Part of a small language model's weights: MLP 640 GELU.
MLP neurons of a small language model. Each row is named by its layer, matrix (down: output weights) and neuron, and shows model dimensions 48-111. Each number is 128 + 24 x the weight over its row's rms, rounded and kept within 0 to 255.
A block is one neuron, or neurons of one layer that tend to fire together. After each block is what it responds to, as a language model described it from the Wikipedia text at the highest values.

L2.down149 [134 143 102 160 119 118 142 143 121 114 104 157 130  81 123 144 134 125 123 116 122 108 110 110 117 143 157 139 154 173 103 149 142 123 103 155  64 140  94  99 135 131 110 151 101 123 104 100 105 134 127 118 132 153 135 122 133 139 178  90 107 122  64 114]
L2.down212 [114 161  89 144 138 160 127 143  94 115 176 128 126  69 162 142  87 118 118  83 148 145 116 103 106 109 122 145  90 163 122 111 130 130 115 126 110  89 155 158 132 145 139 129 176  88 152 102 169 105 155 115 121 129  93 130 139 127 145 140 129 140 125 178]
L2.down375 [ 70 158 116 129 103 127 129 110 113 119 141 130 138  49 139 130 145 137 130 167 104 155 135 131  97 149 115 124  91 160 115 124 140 103 129 121 153 143 107  78 135 109 151 120 116 105  56 119 129 104 171  95 110 138 130 102 156 162 145 141 126  84 118 155]
L2.down380 [140 152  68 124 128 132 106  87 106 145 142 132 162  88 110 125 131 128 138 166 116 125 127 102  94 145 141 130 110 150  73 146 139 126  83 124 146 115 115 116  80 116 128  97 140  99 114 106 158 123 171 122 109 128 130 142 129 109 145 112 148 126  99 152]
L2.down495 [130 121 114 167 154 122 132 130  93 102 104 173 146 109 150 151 126 106 118  99 136 101 100 113 144 143 129 123 146 171 129 131 164 114  93 130  92 104 142 140 146 143 115 144 122 137 109  73 136 128 166 105 123 112 151 143 132 123 156  84 112 148  95 153]
L2.down532 [ 93 125 129 133 140 182 132 118 144 139 150 138 150  78 117 177 100 132 149 144 103 166 120 137 152 116 140 159 128 133 116 139 101 150 110 140 147 116  46 125 110 155 149 114 114 135 140 129 102 129 109 111  94 146 113 162 116 146 130 170 155 119 112 158]
L2.down551 [123 151  81 135 150 143 127 141 111 130 199 104 125  60 143 107 120 118 149 138 129 130 114 108  98 119 148 138 111 154  92 133 134 132  98 143 123 123 123 140  78 143 117 100 157 107 118  99 169 110 156 125 118 130 119 128 145 125 152 125 117 127 131 202]
L2.down589 [123 107 151 193 125 173 109 109 102  99  97 107 141 135 118 127 117 125 109 136 128 179 131 121 120 162 136 151 137 133 159 104  97 161 139 138 134  51 140 163 161 131 169 107  70 117 126 119 161 114 151  84 124  68  99 176 114 135 105 145 136 106 151 128]
Responds to: Delimiter punctuation in tables/lists. Separator punctuation such as table pipes at row starts, semicolons between numbers in lists, commas after introductory phrases, and colons in ratios.

L6.down276 [141 126 126 148 114  98 127  98 110 122 110 160 116 102 167 100 118 138 150  49 129 106  84 146 170 144 124 144 134  88 120 136 126 146 128 118 154 129  84 117 115  98 161 163 127 109 152 139 104 119 120 132 140  78  88 116 114 114 133 103 156 126  77 117]
L6.down285 [124 133 119 127  72  89 129 122 170 125 117 138 143 131 138 144 136 138 159 114 125 121 129 132 154 129 144 134 163  83 129 137 107  96 109 125 122 130 126  90 142 104 127 117 101  79 145 153 144 154 117 151 155 150 129 136 115 149  99 124 135 183  94 156]
L6.down412 [154 160 146 110 118 107 127 128  99 149 131 110 136 129 114  69 158 135 169 112 136  86 153 131 121 139 137 130 102 114 159 129 137 133 127  95 111 133 140 108 173 165 121 130 115  90 108 114 132 119 103 107 140 146 149 163 134  86 116 133 176 160  93 166]
L6.down474 [176  91 102 109 128 101 129 159 107 117  93 140 145  90 115 132 135 123 123  91 111 100 122 109 115 116 120 122 165 110 156 112 121 167 137 131 130 141  96  88 118 124 152 124  89 119 151 154 160 117 161 159 110 128  90 130 148 122 152 138 175 148 113 166]
Responds to: Word-initial split fragments. Short opening fragments of longer words split into pieces, mostly " o" and " pro", as in o|ccupied, o|wners, pro|gressed, plus " de" in names.

L2.down47 [136 144 114 170 111 138 127 101 110  83 138 165 137 177  77 128 108 149 111 118 125  95 160 154 129 129 101 132 124  99 125 152 148 121 145 113 179 120 168 151 135 150 146 172 150 110 114 159 164  91 150 139 150 122  95 171 106  94  99 131 149 179 152 120]
L2.down106 [134 148 111 164 113 149 123 111 106  74 131 168 142 181  82 123 102 149 106 129 124  94 155 150 134 126 109 130 134 109 133 151 142 126 145 114 188 124 168 146 131 148 141 168 145 114  95 155 159 102 157 147 150 133  92 166 108  89 100 129 147 175 150 115]
L2.down135 [144 103 142 172 153 147  95  71 115 138 113 124 163 129 135 103 108 142  89 100 124 103 130 137 146 164 141 120 173 130  72 190 160 111 116 108 127 136 132 155 107  78 116 131 190 131 150 145 101 133 160 153 102 137 125 148 142 124 155 133 116 161 149  99]
L2.down249 [139 155 106 153 115 160 135 104 125  77 132 169 149 173  82 144  84 161 110 136 150 132 164 145 131 116 117 128 115  88 116 156 150 129 132 110 167 120 159 172 124 161 127 186 175 121 112 160 128 106 145 153 129 130 110 152 106 113  90 127 130 175 136 116]
L2.down442 [138 144 113 168 114 139 128 106 114  73 138 168 135 173  82 122  99 149 105 130 117 100 160 149 134 125 110 124 126 119 123 157 154 127 142 116 187 122 164 157 137 148 147 173 156 129 103 157 154  99 149 148 144 127  89 160 109  83 105 136 142 182 148 109]
L2.down480 [132 145 125 173 111 137 132 111 119  71 135 165 137 181  82 126 110 150 109 117 122 103 156 154 135 138  95 127 120 112 121 144 159 114 150 109 181 110 158 158 140 150 151 164 146 116 115 157 162  96 151 152 143 125  96 157 107  89  99 122 139 178 143 109]
L2.down510 [138 144 113 176 111 147 129 107 101  78 132 170 142 166  83 124 104 142 105 119 120  99 158 164 129 128  90 132 118 107 119 165 145 119 141 112 178 125 165 149 131 150 148 168 157 114 110 166 161 100 139 140 145 121  95 162 113  95  97 129 144 175 153 112]
L2.down538 [135 150 114 160 106 137 129 107 119  75 129 156 142 174  74 126 113 149 106 120 127  90 155 156 122 131 104 125 125 108 126 152 142 133 138 119 181 130 173 145 136 143 150 171 144 103 114 154 155  96 148 143 144 128 100 168 109  99  93 138 143 182 161 113]
Responds to: Table cell and list-item starts. The first token of a cell in pipe-delimited stat tables, usually the space before a number (e.g. "| 9.5"), plus dash bullets opening infobox lines and occasional split word pieces (Sch-önberg, doub-les).

L2.down19 [124 138 146 151 126 141 104 134 143 124 140 140 122  87  91 127 128 144 176 158 146 144 139 131 100  96  80 151 126 143 139 145 115 154 148  89 126 139 136  89 127 130  91 121 110 113 168 135 109 133  88 122 129 130 124 100 109  97 127 111 138  98 144 140]
L2.down81 [150 132 118 133 135  86 115 118 132 148 112 176  98  78 121 118 125 141 130 144 141 144 139 105 181  94  79 152 113 113 112 138 161 168 151 113 115 113 102 100 121 104 125 118  96 103 166 155 121 131  76 112 125 163 125 120 118 140 149 125 154 150 128 130]
L2.down206 [143 124 137 128 132 106 133 104 139 147 134 162  91  82 102 129 157 158 115 163 137 150 133 114 132  96  73 150 126 133 108 150 141 171 110  81  81 149 116 102  95 128 114 106 114 101 168 155 124 133 109 137 131 164 154 103 127 117 111 124 130 124 146 128]
L2.down253 [118 142 146 155 138 109 121 134 145 159 145 148 132 106 102 131 151 163 155 162 130 154 115 110 106  96  47 128 144 112 121 107 134 154 155  85  96 134 126 131 126 113  90 110 118 117 158 160 132 153 118 161 109 155  97 113 118 109 154 125 106 118 120 127]
L2.down254 [ 96 124 138 135 127 119 125 134 136 121 117 152 110 116  87  94 137 143 150 153 154 150 115 116 125 105  89 144 151 135 118 161 113 130 140  97  90 121 142 112 123 132 108 105  85 110 157 142 117 130  90 122 116 136  93 127 112 124 158 140 146 122 130 125]
L2.down256 [129 155 163 156 115  94 142 126 129 169 127 141 120 101 106 120 159 163 149 117 131 116 156 148 125  95  97 142 154 142 131 138 127 125 140  91 101 131  93  96 106 160 105 128 133 117 188 111 140 135 125 139 153 134 142 143 111 106 149 117 140 131 125 100]
L2.down311 [134 135 135 153 131 101 116 118 141 116 131 138 132  81  97 132 129 148 143 160 128 143 134 135 113  95  68 141 116 122 109 149 117 143 144 101 101 136  98 110 123 124 113  98  86 114 186 158 160 126 104 124 139 127  97 115  92  85 121 130 138 134 128 125]
L2.down600 [172 167  90 133 119 109 118 113 152 137 125 128 143  82 148 155  97 158 122 103 125  96 172 166 132 103 123 147 115 117 126  90 105 155 154 145 168 174 107 126 133 107 137 127 157 112 125 140 106 131  91 133 159 144 132 157 148 117 147 160 167  98 121 122]
Responds to: Mid-word "ist" piece. The word piece "ist" inside longer words, as in District, History, List, Distribution, statistics, artistic, with occasional other mid-word fragments.

L3.down215 [148 121 127 170 109 147 126 113  88  76 115 147 141 183  82 115 106 146 113 137 143 114 150 165 143 131  93 130 126  87 129 172 183 128 130 111 165 123 161 143 105 156 147 148 153  99 122 179 147  87 147 136 142 107 109 179 113 105  93 120 129 183 153  98]
L3.down502 [152 113 125 163 121 151 129 111  85  75 109 147 127 181  94 122 107 153 118 143 146 116 153 157 139 129 100 125 132  92 140 159 195 133 133 116 166 122 153 145 122 159 146 167 158 103 123 174 132  81 154 143 140 100 105 170 111 106  91 119 131 167 141  96]
Responds to: Word-internal fragments. Word pieces split mid-word, mostly accented or non-Latin bytes in foreign names (Chinch-ó-n, Sch-ö-nberg, Fj-ø-rvik, CJK characters), plus capitals opening words (Senior, She).

L3.down554 [113 161  99 120 119  88 144 122 145 152  97  91 110 106 169  92 147 134 120 128 108 177 161  99 107 157 130 126 147 136 105  98 141 108 124 114 141 116 160  85 137 147 161 125 124 136 144 113 148 164 133 122 143 143 166 159  96 129 119 122 141 109  93 139]
L3.down594 [128 116 139  75 160  99  63 178 134 171 131 124 119  99 109 129 107  93 119 153 130 136 124 101  96 137  84 130 109 137  95 126 102 119 136 187 102 148 160  96 154 134 128 102 120 110 116 121 184 138  96 148 113  99 136 129 163 122 152 124 149 175 136 162]
Responds to: Word stems and negation. Mid-word stems awaiting a suffix, such as includ(e), clud(ed), us(ing), restit-ut-ion, and also not after auxiliaries such as did not, was not.

L3.down3 [159  90 100 130 139 131 151 103 157 132 119  91 106 108  98 131 158 125 129 114 120 141 133 102 117 160 124 153 119 114 149 118  86 186 126 120 126 129 116 127 138 161  54 199  78  96  92 133  99 147 133 108  67 105 131 167 146 137 133 141  90 150 122 120]
L3.down392 [105 102 165 123 155 113 176 107 120 148  79 182  76  70 107 166 127 127 148 156 155 120 173 105 138 134  93 139 110 116 125 109 110 121 122 158 116 115 158  98 124 160  83 182 114 126  99 148 145 137 123  98 119 107 124 156 155 135 127 131 121 121 117 112]
Responds to: Coordinating conjunctions after names. The conjunctions and, or, & right after a proper name or noun phrase, e.g. Swissquote Bank AG and, Festival or simply, Brighton &.

L3.down93 [155 127 131 165 122 148 117 114  94  78 129 154 132 159  71 108 105 134 123 124 131 125 161 154 145 141  98 119 118 124 143 164 176 122 130 102 161 120 158 148 122 154 148 143 160 104 109 168 149  94 128 128 147 102 104 188 110 102  89 112 128 178 155 114]
L3.down315 [146 153 125 169 162 141 126  75 101 132 144 105 152 116 147 135 142 133 163 104 185 118 143 129 131 130  86 116 134 113 116 113 114 134 130 159 106 136 149 116  67 135 150 130 130 139 150 154 152  86 150  85 116 107 138 163 143  88 112 146 147 108 127 114]
Responds to: Numbers in tables and coordinates. Digit tokens starting a number in tables, scores, coordinates and dates, often after a space or pipe, e.g. W 111–103, 16°23′, March 1.

L2.down10 [127 134 117 158 109 129 154 104 113  72 131 159 138 163  99 115 117 176 123 126 142 116 151 136 128 118 120 136 124 126 143 123 155 114 140 117 187 122 172 156 142 153 126 187 140 121 122 170 148 109 149 159 135 143 110 159 104 100 115 108 124 198 124 126]
L2.down37 [114 100 122 131 127 161  79 148 128 128 106 114 122 143 184 153 141 124 118  97 149 144 143 129 130 101 131 114 118  99 115 140 129 114 136 153 136 124 132  82 126 135 126 133 107 126 134 107 106 142 146  98 136  93 151 133 156 144 151 148 100 109 113 125]
L2.down158 [114 120 154  93 108 103 132 164 142 112 130 140 120 100  97 150 125 153 124 159 111 124 122 133  99 141 121 109 160  44 102 178 127 162 121 133 113 111 152 118 148 124 142 115 144 137  97 140 134 101 133 150 133 118 136 142  97 143 125 109 139 107 101 173]
L2.down221 [135 124 105  84 122 110  98 164 147 114 134 142  78  83 107 141 101 155 115 172 136 129 149 140 117 160 109 129 121 114  69 138 135 138 145 120 150 117 158 129 145 115 122 140 102 143 102 142 136 136 143 109 109 126 136 138 127 152 138 136 147 118 115 161]
L2.down308 [107 126 133 144 137 139 105 140 168 105 126 168 129 116  62 101 144 116 147 158 161 158 125 120 108 105  94 120 139 100 131 156 110 159 136  94 110 116 149  93 114 121 141 109  95 106 157 147 138 123 100 146 126 152  95 120 138 130 150 142 135 126 117 117]
L2.down342 [114 179 101 145 132 116  75  97 133 110 141 108 123 127 151 164 141  89 137 119 118 143 117 124  98  95 120 136 149 139 134  97 150 113  98 105 131 109 109 131 144 132 115 141 126 139 111 153 121 174 131 148  87 132 126 123 124 153 101 125 143 117 138  98]
L2.down569 [132 131 157 106 107 114 156 186 120 152 145 132  98  84  91 144 143 104 152 163  84 153 107 109 139 120 123 108 140 120  89  98 138 149 105 133 113 102 135 108 173  79 139  86 106 154  97 138 117 143 106 125 157 131 121 156 156 160 151 113 159 100 131 180]
L2.down588 [120 130 110 108 119 149 104 169 143 138 133 133 125  91 151 138  97 161 121 148 177 135 171 135  92 145 154  90 133  97 123 152 131 132 113 148 117  98 136 117 102  99 133 129 122 144 137 148 114 118 133 111 101  74 134 125 147 130  97 131 146 147 150 164]
Responds to: Negation and word-start fragments. Fires on "not" after auxiliaries (do not, did not, was not) and on opening or middle word pieces like cont-, -lect-, ev-, elect-, sh-ould.

L2.down130 [137 146 121 166 111 139 134 110 120  72 134 165 139 177  79 125 108 139 106 114 122 102 163 158 130 137  97 131 118 106 118 150 159 120 148 110 181 114 158 155 136 148 153 170 157 127 117 161 155  90 147 145 142 128  89 161 118 100 102 119 143 172 147 114]
L2.down182 [106 117 119 165 157 138  86 113 124 104 128  97 140 110 141  83 138 158 120 129 157 126 183 106 144 152 119 133 186 144 110 120 130 128 107 106 167 140 124 145 117 114 118 143 120  92 126 134 112 173 177 153  92 116 142 156 127 136 142 108 124 130 132  95]
L2.down363 [114 108 131 174 126 146  84 150 106 145 129 116 136 104 133 165 115 138 115 124 147 117 111 127 129 133  93 141 127 137  96 156 116 146 110 132  70 121  97 128 164 109  83  91 125 128 156 124 136 138 111 116 120 136 129 145 129 133  91 104  83 145 125  94]
L2.down369 [140 116 141 143 118 151  97 110 109  96 137 157 154 164 127 166  76 101 108  97 171 129 146 120 113 131  97 127 132  88 116 130 142 106 136 111 146  89 147 174 157 128 164 105 128 130 110 143 123  94 131 142 144 158  90 180 119 119 157 121 141 165 129 135]
L2.down420 [137 133 123 159 112 130 131 101 124  73 128 154 136 170  81 122 119 154 115 121 115 101 161 158 139 138 100 130 105 123 117 147 157 117 150 107 178 120 160 148 138 147 149 168 163 124 115 157 157 104 157 155 150 124  90 151 112  97 107 121 126 176 140 121]
L2.down520 [133 141 110 173 108 130 128 115 111  82 132 162 128 168  83 126 110 151 111 122 127  99 150 152 131 118 108 132 124 125 122 152 144 124 134 117 181 119 165 162 126 151 137 178 145 112 111 166 164  97 153 144 147 128  99 174 111  84 103 129 145 190 145 121]
L2.down594 [154 114 111 126 130 146 102 137 112 128 116 115  63 166 118 142 123 163 113 122 162 128 169 142 150 112  87 123  91 127 144 129 141 169  93 123 101 107 190 129 137 120 157 110 153 118 108  98 110  87 164 130  98 138 138 164 134 157 105  86  90 129 146 119]
L2.down622 [127 155 102 170 107 142 124 101 118  79 132 160 137 166  72 124 103 146 106 124 129 103 147 156 128 125 108 138 131 114 129 150 130 130 140 120 183 135 177 153 130 144 139 175 140 112 104 156 152  94 156 140 149 125  95 156 110  88 104 139 158 188 159 127]
Responds to: List and cell separators. Separators between items: commas, and/&, table pipes or blank cell spaces before numbers, as in Roebuck & Co., "| 4 |", "Kauderer, 1983".

L3.down137 [125 143 129 156 116 128 122 137 140 161 152 169 144 103 126 125 138 124  76 173 115 176 162 164 124 108  96 128 140 116  84 169 131 142 132 112  89 130 115 108 119 126 127 125 128 118 152 123  99 135  63 119 127 167 125 111 152 161 143 122 141 138 150 135]
L3.down344 [119 165 146 156 139 120 146 148 129 147 138 164 106  97 143 129 150 139 126 140  79 137 166 132 127  69 102 146 143 130  85 169 116 137 154 100 113 132 134 107 117 128  89 141 123 135 171 141  99 151  95  96 118 154 120  85 115 129 124  88 136 119 148 160]
Responds to: Word-internal "ist" piece. The subword "ist" inside longer words, as in consists, district, listed, sister, Christopher, characteristic, administrative; weaker on scattered other fragments.

L6.down171 [112 130  99 140 168 108 111 118 125 141  78 160 127 143 128 123 113 159  77 155 158  99  93 122 123 121 155 109 135  79 130 145 129 101  98 189  93 106 130 124 120  81 103 110 114 108 113 184 132 127 128 126 140 143 133 153 153 118 127 126 184 118 119  95]
L6.down299 [138 141 141 156 135 172 137 106  61 120 131 156 146 173 103 126 111 157  87 111 118  89 143 166 138 155 123 126 103  99 116 170 182 122 142 122 159 105 156 156 158 153 123 135 147 121 107 151 172 108 148 169 123 128 119 124 119 121  93 134 117 139 139 101]
L6.down411 [153 116 161 137 107  60 174 150  92 132 135 137 107 128 110 122 101 142 154 123 143  96 107 108 108 155 107 120 101 117 141 146 118 129 144 109 120  63 113 120 131 132 115 148 139 161 131 128 128 113 155 124 155 124 143 155 201 104 150 137 119 119 108 125]
L6.down629 [140 129 138 118 132 150 113 164 124 112 107 134 114 123 134 149 122 139 104 130 137 166 158 132 129 113 137  76 112 128 146 109 134 150 182 134 164 118 149 159 105 142 108 134 103 131 118 215 136 104 106 150 143 136 164 160 126 140  89 117 123 139 117 118]
Responds to: Mid-word name fragments. Short letter fragments inside words split into pieces, mostly foreign or rare surnames and place names in lists and tables (Suzu-k-i, Khum-al-o, Rohrbau-gh), also oddly split common words (B-u-ilt, he-ar-ing).

L6.down225 [155 123  92  92 116 106 155 137  84 148 128 111 143  97 142 146 113 141 125 118 151 137 111 147 124 134  77 138  75 123 140 135 170 160 133 118 133 146 116 100  70 131 103 156 108 107 108 102 163 165 161 104 176 140 130 138 162 117 141 147 112 173 152 114]
L6.down395 [142 146 130  93  81 102 102 124 137 117 132 101 150 130 162 128 155 136  89 130 153 121 128 135 100 113 112 148  83 129 135 172  98 126 125 158 135 111 119 100 108 169  84 158 111 143 117 178 134 131 141 119 109 146 121 167 126 150 162 132 111  96 138 102]
L6.down484 [106 107 125 112  81 103  82 134 126 159 143 101 138 114 136 121 107 132 132 117 162  97 132 122 145 143 161 153 173 127 116 141 119 136 141 107 116 180 153 108 127  87 100  79 102 112 130 148 140 159  91 140 107 117 164 117 108 136 129 121 109 116 125 115]
L6.down537 [122 122 149 131 137 117 156  70 131 132 149 144 130 136 153 144 144 144 105 123 146 135 164 150 114 141  94 155 152 143 145 141 121 153 119 111  93 133 166 157 139 179 111 139 142 157 190 139 110 119 130 138 154 145 115  78 119  90 114 108 109 115 133 166]
Responds to: Mid-word stem fragments. Word-piece fragments at the start or middle of a split word, waiting for a suffix, e.g. cont-rib-ution, us-e/us-ed, sup-port-s, r-ound.

L6.down40 [170 125 104 111 153  92 118 144 131 119  78 150 108 102 121 156 152 126 117  96 132 182  97 145 104 140 178  89 146 119 134 111  98 120 100  75 120 154 124  86 114 148 117 145 107 147 160 101 138 105 157  81  95 114 145 127 139 121 108 121 140 118 133 169]
L6.down239 [137  77 133 118 122  94 129 145 141 148 150 134 124  99 129 117 143 142 133 174 118  73 187 147 155 100 154 129 150 150 120 135 158  97 126 144 111 115 121 132  92 141 122 134 119 126 146 128 160 150 117 126 161 120 118 144 129 107 117 133 109 142 153 108]
L6.down433 [111  98 106 113 169 103 148 156 143 164  76 157 141 148 158 113 129 145  89 162  81 135 126 112 156 114 134 126 165 157 140 148 100  87 113 194 116 126 141 137 110 128 135 154 123 144 168  91  90 121 145 159  92  85 114 108  97 142 161  86 165 126 141 133]
L6.down612 [202 134 104 161  80 159 143 156 134 104 114  95 114 133 125 136 143 144 105 144 122 105 128 101 161 125 140 142 109 143 170 125 124 101 132 139  99 128  86 124 110 100  69 133 117 107 166 134 153  99 136 190 126 139 119 160  91 123 153 118 124 147 147 110]
Responds to: Mid-word fragments. Middle pieces of common words split into several tokens, right after a short prefix piece, as in v-ill-age, prog-ram, admin-ist-ration, instr-um-ent.

L6.down94 [119  95 121  70 153 154 147 148 121 105 143 139 137 160 127 180 128 130 115 118 136 129 156 119 129 145 146 109  98 114 127 103 162 153 107 133  60 114 139 117 114 171 108 166 149 136 160 123  69 143 147 120 150 125 120 111 145  98  86 145 151 128 152 126]
L6.down447 [162 129 124 124  66 117 106 135 143 113 146 155  96 108 146 160 109 145 172  89 108 109 156 142 150  83 109 133 155 131 134 140  95 135 141 124 114 134 162 149 146 123 172 140 148 146 138 126 130 166 119 141 131 123 156 154 133 118 147 120 135 127 124 104]
L6.down499 [148 114 122  92  72  85 140 151 131  82 139 134 116 146  96 126 153 120 159 145 109 111 102 147 129 109 114 141 134 159 141 102 132 136 145 116 135 154 117 138 132 139 171 107 121 130 114 146 157  99  99 162 143 133 153  70 146 141 151  96 129 139 143 139]
L6.down617 [129  88 125 151 125 144  89 126 167 126 105 146 127 141 177 125 101 155 127 133 148 115 144 119  91 158 117 120 153 123 137 128 130 132 107 113  99 132 103 150 143 132 127 177 152 127 165 137 103 125 140 171 134 144 114 101 130 166 134  84 119 145 106  98]
Responds to: Split-word t- fragments. Early sub-word pieces of multi-token words, mostly a lone T or t (trial, Temple, training) or inner pieces like ist, og (District, Together).

L2.down38 [127 118 152 131 120 124 132 114 119 138 138 116 116  91  86  97 154 156 137 145 171 148 123 100 138 114 122 139 135 119  88 154 150 133 147 110  94 100  95 144  89  91 111 113  87 155 163 136 154 127  93 142 123 106 112 156 120 124 152 147 138  70 125  91]
L2.down119 [145 110 105 174 145 106 118  95 122  89  82 125  81 146 162 155 127 150 156 100 120 124 111 151 134 155 110 139 140 120 121 156 157  63 125 123 136 130  99 126 143 144 111 147 106 152 153 112 111 169 148 137 150  75 141 133 150 165 160 149  90 175 123 140]
L2.down239 [173 153 116 169 135 140 110 139  88 149 150  84 140  69 131 145  98 131  95 108 113 124 138 131 122 131 135 164 154 123 118 115  96 149 120 104 127 139  98 114 104 135 152 119  97  90 130 126 120 103  72 126 104 116 114 139 159 153 157 126 103 125  89 135]
L2.down281 [167 136 135 133 126 138 106 135 116  91 115 128 138 108 158 141 121 139  91  83 100 116 121 159 121 144 157 150 138 128 167 112 120 150 116 129 163 138  87 121 134 111 157 137  95 126 160 132 137 105 110 169 128  94 133 153 152 125 161 138 143 130 119 137]
L2.down409 [162 128 161 120 146 116 119 134 151 125 114 117 106 127 171  70 138 147 113 122 131 119 131 125 115  94 125 165 100 106 134 135 140 129 103 157 151 149 127 154 131  75 125 101 171 105 161 153 121 157 134 127  96 144 125 152 128 145 133 168 117 126 107  99]
L2.down422 [132 155 113 143 140 112 122 111 112 114  96 155 145  38 123 139 152 117 118 123 125 113 154 131 132  74 138 144 172 125 107 156 137 148 137  97 114 133  90 110 128 131 123 122 161 154 152 106 134 140 112 118 149 127 146  85  95 132 125 132 144 145 151 121]
L2.down606 [128 142 149 105 149 119 126 126 117 188 141 165 110 150 118 141 176 131 127 130 174 126 148 143 113  74 101 115 139 144 137 150 125 141 115  77 114 134 125 103 115 113 113  85  99 125 165 126 119 150 124 144 147 141 157 133 106 119 130 136 142 110 163 125]
L2.down624 [137 125 148 161 113 119 123 119 128 103 118 132 101  80 113 113 154 107 152 141 154 128 126 137 161 107  90 115 133 116 126 120 138 140 152 137 106 105 124 136  96 126  93 120  86 178 151 109 129  92  89 167 158  94 112 175 150 128 142 148 139  89 134  99]
Responds to: Mid-word subword fragments. Word-piece fragments in the middle of a longer word, mostly "ist" and "ear", as in H-ist-ory, app-ear-ances, res-ear-ch, cons-ist-ing.

L3.down504 [160 139 105 161 136  85 172 137 131 135 134 134 159  70  86 163 130 179  96 129 124 130 104  82 157 132 131 121 135  99 119 115 133 170 126 117 124 152 152 132 119 155  91 158 120 101 142 121  96 117  96 151 129  80 145 107 136 138 135 123 118 119 158 129]
L3.down613 [121 102 101 180 123 105 155 118 149 123 108 168  88 115 134 173 139 156 142 172 133 121 137 102 157 113 116 146 163 118 100 145 131 122 150 117 136 127 153 144 137 126 103 139 107  89 154 131 140 102  86 130 138 112 146 131 115 144 115 130 142 133 129 132]
Responds to: Mid-word "ist" fragment. Mainly the word-piece ist inside longer words like history, district, Christ- and Methodist; weaker on word-final pieces like -ical, -ian and "out".